Part of a small language model's weights: 11 layers, LayerNorm before each block.
MLP neurons of a small language model. Each row is named by its layer, matrix (gate and up: input weights; down: output weights) and neuron, and shows model dimensions 0-255. Each number is 128 + 24 x the weight over its row's rms, rounded and kept within 0 to 255. Numbers have three digits each. A neuron's up and down rows have the sign that makes its largest values positive.
After each neuron's rows, "fires after" lists the tokens most often just before its 100 highest values on Wikipedia text that the model never trained on.

L7.gate419:093118088092117130101103108105146122130172132135128150115120110135168150168153092114111129103105123154155109112161107104139075142125145083126121157084152172074083141084124083149122131132120124098146144140126113106147155122147122133151194128140095151092103138131080122123189151126144144120131120134132058110150122162117120095119080105111118152107092140125133136132142114114147141113179140117115125150118121183158115172114120141147098153162118158116151176147088149109121138145113129144151120078146114166115110129146123131137123118165171141146115116118105118173123129147094125117145078139154127120134135141127112108120100107090128196142102150116155131097158117146172153173142150137091167101130142088136118130137128102158108124154089147111150129138117122144110134105135099
L7.up419:108092093078137120127126131095132092131120156104097172127116169122100110152131116107127075117118160165160144133111132114121127135100147134109142147133080137123128148141097130129129133109129100152135105156126096138150140138088126153156120111097138104096101130139111135159122112149110157142121144110165088145113112089143117104076113075101108172102138115140089125139067194148111095121151089134114119114116125176177156165116101146119131145127152130122144141144139151140118166085129129144156139130144128149155114125129101171112105104161179145134142112095148127150153122143129141148113136106166133120050129152133176118128115130133137161098118140132129118136161124129174139135177131102115187082095119140124117114111166139157136120152135125109133135166098118154138139115183058
L7.down419:112105150132152115140114097137142124187145127151110140121127102142197171130139141099118127165170112107123133130107175133121087142159167171145123070109102127139152165159115152124160082112106137102114141076121100125156123083100113123143138149129124157128107091148114104176104138129117103184175177137115136181101168131140102129165120112157141105119154154119120116091113100104127153121131150128065167139125099160132115149153130141133117092135110121149138122110105103140113123142167118147115134135114094116139124100144146148164148105134112045102115120108098133134154120099100157128140117127127099145161124138134148072143139138112137162123104133141131135150135126113136101125099147091110135126150113127154136160137152123120090159126148083107165115111130116097163104083173110
fires after: "20", "19", "."

L7.gate499:135181133148141125165140144094147112098115141081074196144145155143124095109063147092125105132155123115115111143133144115118164144151134119141162077135113103128119124146170160118103172115141134130171160134122115115112114121132118140113168116127139137147128135111087097137126162123104140101159134111148128144103112088149081117148138101105099136152074117117127120163139171168137159119125115108142110154150162128104161145149178133133115114145145104163119177124142116132106132110131142138145131115125143115128120160169144100107152136111080149152144149111128055152099119149121094124150123138131138113180191129158105160118147144112111144149124106116088110098114113123114175109181095110135141117106140146116132142095095107129099143131119102108099099127140079132073099149138102
L7.up499:124130143086112157121123156068146100143163164114113164164157138132120149134166120127159151165156119106126160122139128122119115161148136125111132167127147137118132143158148123095128170122106135101136086163154167110142110134114146122122134152095122081114183165137123114163159119116131156151156171156132167109137123129151119124114113131098134164141142128137109128127158146123154151093089154115146134124114155092117117120132159074145127140134100178121128148098129121134171108176162150130116094117123152079121126055087120109140127141086127140074107085150162118133102129119108094123112159110098125126124162143170147136171109101142126128129121115152104130119091146153116142139103154151086119151119108075148106113133123116138179142131144076112141160109159134136100059136105161
L7.down499:079155145165119101119152142164123123125129172105077138110120136133128109132147179166138116104122116139058132100118150157129123157152104131168130131116119144065092133142100145140176148154128144106116150095138125088131169083135147153138128108122112132172144152095169154140135086137111144143131134148124103137119144117127145145133167113169108144135156159145126098100098088139154152111103112147065059101130131147070142106173127142106146140151148128135125114143149147148126141144154128117134159131123115142162095100161108160109093114121130102119094116105135161149132111098119140135139137109106070126088120156084104164152113111162116110119135172141117151103148128162145131127103112119091132091093111171108098137161115121138113134124114127113122126059134128090145157109125144
fires after: " in", " born", " In", " went", "%", " from"

L6.gate576:105143151112144078137150148087158164088126148116110140122113118129159161108143094113140086163134112129137101156166107123171120135167139110138132099116128176103133142129160190105130135105107135084120139151131128127130135095097113147140160097148128145108165113113124099168121127149157130151137144110121095121108132142108090109094130109103113217138133145150109156178142137115122114118158133174129158115129109149121156127134146117119110140114149109115135118158126099121125138130074150158130169130133126123131108119136120135104129161160114157120096136124153131178139116104164101127122143143122107114096172115168106093131151075145091088132123123108149154086121148122110127134126132063156168120112123104168096139151115133107109117158181149174145089119110128165095092152148066
L6.up576:137158132113105137136167154141158100133130116144110135132125107145159127126134121117151107105127086097129100168152091088164146139118128142144077120087128122040145145142119185144141101072114100179138107158099114157135161160118066117114158114143151156135131103121159113150147124177174131151124145061152158116145116132109114132138105089156113128115144112136126179137136161120100145127118102146110176136091145133142148138150115131100117138134121135110114120151144143073124133141088153126169108097132136147137121120163128146127118125125167147100106139098125124158144137103158100093133126137120165135112170146163147129102179127137153100123116133159171114101151122140113139138114097118127135129124117141174108141143157077133073086142112121152147110097123158154148118112170088
L6.down576:105177144132172135140112110088121125133104171113150159121177122100092103129137109149150107116137132136080091152149145144142196084125163138134130102103127116147168150147131086097161122111146103112099138158111137122144118143117076144101148150110126130105139143111130100123151114097098128153129132125172124119124144084136096152152122103112106126174155107087158143142135126144124090100114146113156103135106126133110126164169154078158099178130157099097146156119131115119123106169126163158146113157168126138103127111134159106131113131137134090106159127125114098127121156104160143147110175065139081126151178143125101116111099096132149128169157133132124105151129136114134104134103149099130157093128191146139101122128148133107145158097139105145066117168139134095144109115130125
fires after: "20", "19", " medal", " Silver", " Bronze", " second"

L3.gate1223:109116135114108146129151095095158117138180140147086173077180159166154135119165147132086123162121147128140094098115137134126146145090130128132128155098182130097125125136158170121120123103145128100166131115159126113147121115114141132069153125125141131159148139141100119135113168084128146095128131092165113101132129137095063128157101101104135141145147135143153120074159089106146149100120088134165143126080115104134096145112222105105142110128166108087109162145074137111124139129098114139135098130112115118146115137115105100132170112135145123101098157151132118128079132152124119132138095136122156156132091140124126115120116169141146107105141152107146114153145111133126128145119127095161134119144139126147111114137107137088100114097157113083113140139108117152136138063164129
L3.up1223:109146117132144138094136125100153100117146132109106137085111079151151142109125170124077126176125160148106118124137113126125125160131121127101154149133161148177095126101130169115112137129090159089153151109138138118107139106103153170115142157103140107139152157128109139106133130091130183116107145150152153087169102165090139089162134103110090145174164169140112086130148118128121105150148116119126148171099089127087092161115168099143114140117146126109136132124093133149115128157113112147103105121130137115151153116123137112121155101136124144123100119107138142118129144148138115132147101130099148132186091140136142127117090119111111067162112169129134127155147141119106098137128090074115093124151139130130092127122091124090086125109137137130110123120122162120127110106242129
L3.down1223:121123147147094121116141052128124114145080083089142125108121101148167110143124129062168082089132118148127160137177163165134103116140128093117118124129159133154137139152134123135183120132184130158112154149127164145126136144180134127136124119144135107148137132134088087147083078135130137108155157149135106166119112053144128125145112116106110179103135132093107140135077141101168119154086119130121122145082070163132123121119151110141127133116129132104122148101094094141126127142095129121133119146145149172165145134080093159144125112136128107111192131122128123103150133123115140162130156127147146078150081165113153131154116122141093114125112109135140132131107152117130155141102134098132121132078118110108100150171137111116127105114107101160145115111115098133149138156119130
fires after: "19", " (", " "

L6.gate1382:153132143095123117076148149099137157138145116117116101129135157134121154111087082094134161162143164160101131077102117097193135119127142098133113140099103122098120138144162122090113119166118111092136143157127155181168133139089146139136124097122131148127130133103109117166147159088096106128134129122165162087105170107107114074133148166100123162144099140201110098130137145169141108115148098121148128131146084139156133136155157086076153129137166107148116102132121132127128167107120160135101128141145129136083133137201142143105116158119098186103128167077139120134102089146151087120108129106116118134169146124152110139140156102126132121116126146121105137130138167100146123101152112123150128144134124118160112139136147128175154126113150144122140158126100146151103135142107147
L6.up1382:120171163112136126111156154140128121106148140130125124165155115089100140113133126177155163128147129157129144132126166087137155133147083144130115088149160167124133136134173063120091107157103156146139129108120120133096148112136114117111152091124118125133176131088117156156129095103144109182112102186171139118098168093120103129124161143139063145142147130151133095129118129121148114124146117142121130107154112151149120111150089090130135117135130128151107159141095118153115097094119107107124133138131104128123133101122172128066136125134153160096147114094136102171083128145124092150099112119155113122111122128169117121123099102093163125186179109130118145134068131155128134140133141117145145102126113172174105090069128114112099157142124137159077133141135085101122135129134124
L6.down1382:116135121110129131143095115141093131116151169069135110095116125134149132167101141106089154080136132105125132126134093141099154064200125111197143142128118112135133143128108141083121101138072096130168097098111122111091147095120132118159139144137132127104138127096129144109131139132091120127132112136126098107118135131123123155106127107200124124115109130167088138131135148115124152138160140167142103159093117156154139120162094137098126129102122116109154140153171103098161173142144143132133170134112127137162135139157132206147080105127127096155097091085099134117135121138104180148134101124143152177105081113145161136123106137132129116094104149155125128131125110130139143057135141117145101111111101132158133154141138147135114119170109156143154137123146127151145113147133171
fires after: ",", "In", " ", " In", " in"

L6.gate942:122133137118139133125110122119116107087135125110089154117137099074130154159131138165147059117144152141094119134070111077144122114098143101132138203142103121160149113143130101108116122121145094130126105170126105120128118127128084091162152105140119152124152110145109143125082167117122177126141130079128130120159124108100115132106092145099112142125091144144171112093146101115124120105191123114104116109165159138180160132146135112090149113141136117124082146099114153144119124085142121128118112141121113137084102140157114136093129148139106151146167142114090110151121164135167142114120124096159145149150153134174147168179130124135125141126140124113204102105144138122142155156089140139100132122120152105188185132120139124145132126108142115129122163118117077159128114107147128
L6.up942:129107141168118097094108153165138146133151116117137134130126151085103117115161141088086132156106142120110135130139130146134130146075143154166104133138104161142139176093114103159147077062142113134115138152094112140148119114146094138124156170085130106154142093144110115106161136125128136107119127121124137117176081125131149133142098142104123127135088117128147122122125193122070094153123147138163168134107089149131171219148164150137112140117140152120107110140160148113138155173152173095139116111115138148105119114163096152113127105131083148159107138152100102120163089167107103118079153126134113170130142123096165142122119126121138099119155143133143127104150152143106093109169109149120114126098105133136098119093128140128147099106126101132162145174113118128137164139128123
L6.down942:136151110160110178135114104116123136111082154122164095088137147145148117137152110138131158157114150160129162111134135141137112126113104163122124150088120126146160180099187137127131151108163137138151117126139155115007111135127108121109122154156102063148111115080124103096166084154143127163121140128164117138091157137129126175147160146161114147125167146126096183140093135134115126156107130134159140148115138154140138111124154097129117143142097099136136116145141139129126139150135147125151124105152118122154114124163120091146102109117130119136164127124149102134098107148144145140148082124100096093118150120094158138094132122138118105106141116118091067173114140156129130119130107134127160142126077097124123165103127140099134111168125117179134108138106193107117122144130138
fires after: "–", "20", "-", "19"

L6.gate193:103093137061115096121125097123134082128121076134128117126108141133177170160107121132089145129135141103137105127129139098127159183136174091133121154142091096127176140135095147139115130177151154111099135141117114064090146115156139122133122152121095116062122134134154135122112187145122149137137141163114135149135129110146139084106163101124165102117146154160167138117118147163143141145159124096185131146131107091150146156153129129073112126103113147138133145162113110147151105135094134119099163130155150103079110127107147113130119174140091103147160153123133092128117101135101117134137117153107124118118129163133084141140087124159134078151170115131135137110127140126127125183072121096119143133118119119113199119144169130139135103129151129119123119136101108123135092129131124
L6.up193:114105161127092124145101119131094117134156099124088123130145152127109131130153115125094094126148126134154124143079144164144136157114119112148123178132124110096145139106135128123127164159142120128125131127129126126118126116122136082142095096115105101076125134103162129121192149169125117111106136117109136105119126126137161089087111119109133124142114147149189158168168129203145148117153128119163161134114169144118133151101095155134114108129085123123137144149152086097141113119144134158120127103147139149107108121081160098122140098113168143140142156135116094094162089097114176164126114147101149159115136186127103147138099139096158115118141128170118136103142164102127147195080089085157112129119139109119117145172132123160185108114153084102142103151142116147121102109142157
L6.down193:142124144168096135081120114125145172135133140133118115108170152156134107110122134137138080097134136163112135138126131131147083148157117160119129122124167128132062099134160101118150124145141125152161130131128142132156151170121149144121114114120143171137118132168057147160135098121107168087127133164185104099157088136098081126155123114113087163148103108106104164148097151083099111107125142116144103126115109157104123114121110139123131105134134082121092118097149138130148157136121126114133147139071125135145141119140123148150112099146143078151170115154139142102126155163099132134144143163155060156152138111118127134074142146101147131132128096106128120089108089130138137145155102156114110146164163124131139162109110169135121128132093088140118160123138125072113134127057145
fires after: ",", "\n", " and"

L6.gate338:118164085077104134108143082123141134161111143166086151125146154122113180138160137109124099185159178123138121120134123124145138141121122132106121125136116174136111142120138103103134123090142127112122143131132114137105089177081097154127144160133134148121163168138095121175141149100126162073103141104154079101151126104100098112143113127101125138128132098148166120126126119135134118115162142132095117092118095136116130146151185121134109110137129110128124159140150101094127104168120101134142141143113146179106110127107124139133125125137133137141114109102089102158127103136137138146130173106165155118124161164148131124164137141134115174127131108128138128140168138120140115097142115158098211078101117124171106146129120119131097072130115143080164146129105132178086100148180094
L6.up338:101164107138138147142137167160125109069145168138056136133115142153135086156131140135136131135157174120138132093127057116129115103185100094119109101107101123151124154150163149174110101094110106143125139160118101149177099081153086127137134156149128106129199119159139139140156141099201120099164125129127136145104136122108103095123089120091108127117119094132098117168144159122138104130135142118137128132111090146110135124126111108147119103136119171117076138118173091135107109120147143121165133152129160157111129127151137110141120118097160134118156133101132106126120136162095137124126105132152149113126128148142135129134070111093132088119123127114103124125127115128130099120162108053130167110129145144119122119103129122129078164144081129139134140145109107089112129146165149
L6.down338:099106136194152147121138135147095098190116112092103121105149152106142069130112170111107120134135156144130133128117123139132119119152117129125106185097148127124162122151100120128144151159155136079101136138125114132113194116133121082135126104131113126159112147156133073128119127121108136143134142165098145151099128096142149168172131143152133091077141137105141137113093154116126176150082131112133132136132108133119142140111100088163168121203130111129126145118101094138106172086139112140136100114154098102157132121138163136154133131109156134095138127152091118125123160157134120101140158106139095117153149125120140152138147126129139121140166123170101148104122123109133169161126112098161124109135102111122139176157097188118156091096111092167139107145133102108143082087109120
fires after: "19", "20", "–"